Part of a small language model's weights: 85.3M parameters, tied embeddings.
MLP neurons of a small language model. Each row is named by its layer, matrix (down: output weights) and neuron, and shows model dimensions 256-511. Each number is 128 + 24 x the weight over its row's rms, rounded and kept within 0 to 255. Numbers have three digits each.
A block is one neuron, or neurons of one layer that tend to fire together. After each block is what it responds to, as a language model described it from the Wikipedia text at the highest values.

L2.down1212:134140091112097135133142096089134122142137122146122148157110128139161128141149080150115131116142155105144120125100142119172125161151163116132097124152108126124125113105129150142167187151169052109105130123128132139147129157140120147134141088121166145139130093133118135145124113186084141154096123172166109113167140152150079100099113127160115092138141133124128121143135171154118114169077131121117099110165144141152176103180093134152149145130147165182116130129185145136141142114115081126121143096070145144121143092106125133104109150153133117136110122113112159176125078105120140116110112157125138142074114132136115096143132152138135102098143135096149168097125122137099127123135115132160144135158148163148135133140136106128063136142162094151096168153142160135112136122152111
L2.down1330:106106120137186129115092136145132134076119174117131166119135111100114149091136099105134115115150114107134147148135109148160127149133139134098098130099118116098119110106175155127141134136108155112130144117095155112117120151089146087147093146141134138164078140116113077114138148098127152105125183152125108144111123084129124104132154131118125186155123119096167106113158135142123145129136108139148135134106130100105112149065143150158180162144145066116121133108176138157116131156157105120157144126114137161068146127117132127127091130142140123127130137106118105113108120091147146108186143167131154162113148121144094132148123130110139153150121146159173141133154125093118124122101056132130134127139109126149075091129137132115142125129148149120112130139122135138134154087104170
L2.down1694:114157091109111139168139105153144136143162167154144146108130154115117167132180151104144146112126141115127153153118127158163131132115124127093111140116085101124136139126138133094160167146120161119086126144103174155134102105105144120149097108067154087168130092123097153157116093155142102100125119100118107126130123131137077144164111160099100134117134140121104113162118127117134140110148164122137116087120093106107168109164151131142153178108112102118151159115180203131131104143140102144134111098121141096099149097086142137198133178107085120128124116123141138104137121093066140149130146143100116147140132147106103090102100144170131160130119126152092077123142133145136101124168109106142151115105172156132147082086151145150136131101145099148156158121132151154113189108104087
L2.down2620:102111117147154111109127124111134107131176069152133135102144108131098142170059118172085107150132125140111129152104102102139087168112147111117098170132111156136125132178142126145119127133098120124157168104144155143151118149151102123097139143197136142121141069105123137128136158126112097109080100107114123141111119151153110113104192120110080118126082110095132127133120116118078119114138143135121119112146156091104131142097132172159154149160141129120138132086173118127123126179163109163140113139125124142070113109137139123164148135143132113153098122145094135140155089119138099105114143140148109119124141134114116108129139117130146100130146152114098099158136107125183111164122175112103104124126135091099175088137115155126128066122115127156096116124096139148134136134138160
Responds to: Table and header label words. Label nouns that open section headings, table cells or infobox fields in sports and stats listings, e.g. All times, statistics, Win, Time zone.

L6.down3280:117106111124142138131108165195120084144096078167070083138140177101144120094120121108133162089128115135108139138121052176154140160085127125090123146109156118152114082157130127160124149122122152120139146143142164176103146130071126139129138139157118133110115132142127133092095121156099160131171127144143073153152142120104129138103169142107186125111080147149107131113121104136091118096096134065142150139124167121099122153127143132104085110133107150111119101120155148161173109131163125144101136150124147113095150135153114138146146117138122157160178102140122135111104125129108108144123113127135166132140124136137108131103183125107133131083176132164134139096170112103120110140128093134105134107104160072100123141098117108116116125121180117116140119138093143104126156116177132
Responds to: Start of main verb. First token of the predicate right after a subject, often a verb prefix piece or pre-verb adverb, such as re(claimed), co(-founded), also, then, may.

L6.down612:121133131131104162142145094126127176116117133163134196110115141110136099191169122098112134101036161107132129175120167110129135113120149110132090096135119180159070097131158139145139101090113142124122156129175166184141130116142115141125141172126099134159130097123123116129103102098156115151100159138148130115115148097121121088172163116115119147087141155153153129155172131113119132144129110156170121138132151126158120121150118171119108168112103093147109168154165125170079133111089095163169142100126161128154102176112140103125137121121118124132115127120130171113134105180120143124145122137125089129105162166102135156161132090157148112111138148098158095131131150146119143119113106167105174093125128094120120121136131141165113135108116152105143162097099121190134102106135142
Responds to: Section header tokens. Tokens finishing a short heading or field label in Wikipedia infoboxes and tables, e.g. Senior career*, General Classification, Participation chronology, ===2020s===.

L2.down347:148147170164132136145138149145128150109131119086161167140137096091124127129150089098139096151075141095174151137147142113120136129122103135119136125143068133129133121144119115180140111136137130136141134153119137113157119147093144134125132136096120102147128155109147113105102104108109120154123152155115120153129099109129125119120100128144192094064093146123147177110164119120161129077161156080077123144129152158102124082156151087118111141077107120140134141127110141109180140148156179132084129133087152157121140134122159113095127109097071106156146094109156119149143097134131132165124135111074164073138131119089134128121158119146133121075083180115103073165103119137101088118137092126111099108088157104128110113121136128136192098147102179106086142152137116172123114124137159
L2.down1262:112142152123150124120098120063153116108121135119131095115114134119134138113166140099136095152105118151134104141127089103127105132093126157115116124114087133079158153126144158097110139150109121091175148126092137142117152123109174114159099120115180112133078121166113131106096097149119084112139130142164118100122169127122103120130120140136131141116155118089141161147126116091109152120117129153110161114100103098144142147088089141110137079099152139123123131133129116132115103110130166156098094131160157172103129106161092095134173113078141138199162136152087108097149139134123175119146133112116125134127157129136141109166132108138133095123073146146149146154116158152122105123154116130141168122167136127166146109121110134140127117132084154115077111161093100129106138109149166
L2.down2807:123136118124145149105101159098118155158128134133178113115129117149126094115114132158131130136176125175112089144133138120128122139133139106150118140114118140162106128106200149119140148159122141146128143142136108120131093091136104119075120140109121083131117107157128131147098126136139094112145112177140128097162086145123168179160140085118119096141120073167107146151122169134138138101118078109125119141130098133105163133114120166162136135076155112153083139130139154148159126125134121102169161159135130151161129112146132149143141154149157161098156151117081177109124118161152164148157154117121129124154134125105128115138148085186159124112101144170124128142096157073082113083110129124119086124100117143090129161115106123163087148147105166134101166146116162095117101134094156
L2.down3123:134099103127109102125140154129143123112124148173161115139120155171093124147131140104122120150167140133090118102131119136130116136100139169144164124092098121141114134127113122135119120128176185116161138130109135095103147121127170093084145127136105073140106115109165107129138145156096139130141113154121155148142122096104143130156125101112089128138119118132084163136125138124163104147130135136092158132128138110075117143112094128115114138123148092109121145107156142111103126096178119143076132129113107104096134109156102124129122148143168147117137116173144135131140101099148122132098130155124066141151133151088108116142128131150108169163145156108114100090121158048091100170092157093120116124120126139146139143102145138129133137157145145139142126110140093147127114134071094
Responds to: Word-completing pieces, "also". Mostly word-final pieces that complete a partly spelled word, especially "ly" (reply, exactly, shortly), plus "also" after a subject noun.

L5.down477:087131134114122142102136090067120085138152079108132115094098122190146142161115116154159085102138079137146102164147098138140147132157131090124112106117127129158150133119117105161106146115117126137189136153140173161150151139142092099116154147120125114111151107160109093160110135143148115119159143160123089112144114115092096077152118128129147115116132109114122134093125113155123129131132127099127110146128099082103136160170087142171111143128123134147136077094061132150107137157141102139161150118139143140114097136162120130109151117102077140151174101118124112152119166100160121101122121138131137098119125143129069093108177138122129167086133144123177123144131100134127127119150148163067114148151144105156127169166067148109112099113096113178128110130110154149158160134072146
L5.down1096:132147111136104080089139040125165119167103079102127123125161137108125127124138119167110121095099129159133112078135149143086163154147142142137151127143154121118186154107136130161114145126119131072096182128113125150102100110100154125091119135158130146143147131130127111094116143076149167126123126139096143123164113133121125095159188094153108161185097127113160151128120175096125105112074125093175134146139141131126111155147148117116140085081139141137126130143068148121093140126150092118116117169141124134110108156172128110103117092121098098158159096146081125141140124090083105150140081109125117137122137144148122145153177111124127125132176129168149101149117091115141122143130133096135192134111150074168121125118165135158112106150082075085124137167134095145135109127145147
L5.down1581:135132130108135125137101091107139162129188105166113137093089125149127149090123146137148108119124120099117143141145094140168125125128103106121115143123139116156106164100129124150109121086140175119098147145156141137151127160159110144144124130151140127130120113090113127131126107151117137120171155143107115131087135099093127102131152106132134136126159096119152118135155073107142151097150102135185125119095157104102121111087102138057126114146136095184153120146150094140125169102119107087131146104103145138139105123121088099134133175100161105126142111154164144141138136079122121170119149179086130136151149112113082128141124183128133159142118135148134120131120098136149129098114113112121135094172136122128091146116133138136112097110098079125097158137130132127090162127121132
L5.down2687:124175125151138130122138098139128124118126124138138141179145162160129101142119128113098108117166118108124156121102153162137099160117109125149174102123128092135118171129147076105100127125110122152114158149156132130178092096107116157103095120120161124152097132111175114160148124130115079130154099119139147139114096127102113123141125127131171140167121136087166135135113157157128135153125141107129130173146143133151059159092106115119126136096177118136113125133038106091120154138152120135133049156122127126069139124120118130114094123115135113106168114114118087107174134165087122083126086136094179122132178135168102104094186120131095106145138125127149132125125177147110148122148153105164065131126128165094108159121140126126135136123078141100140162142152128143140150144142108
Responds to: Table header and label words. Words or word-starts in table header cells and abbreviation key notes of stats pages, such as Year, Rank, Competition, E of ERA.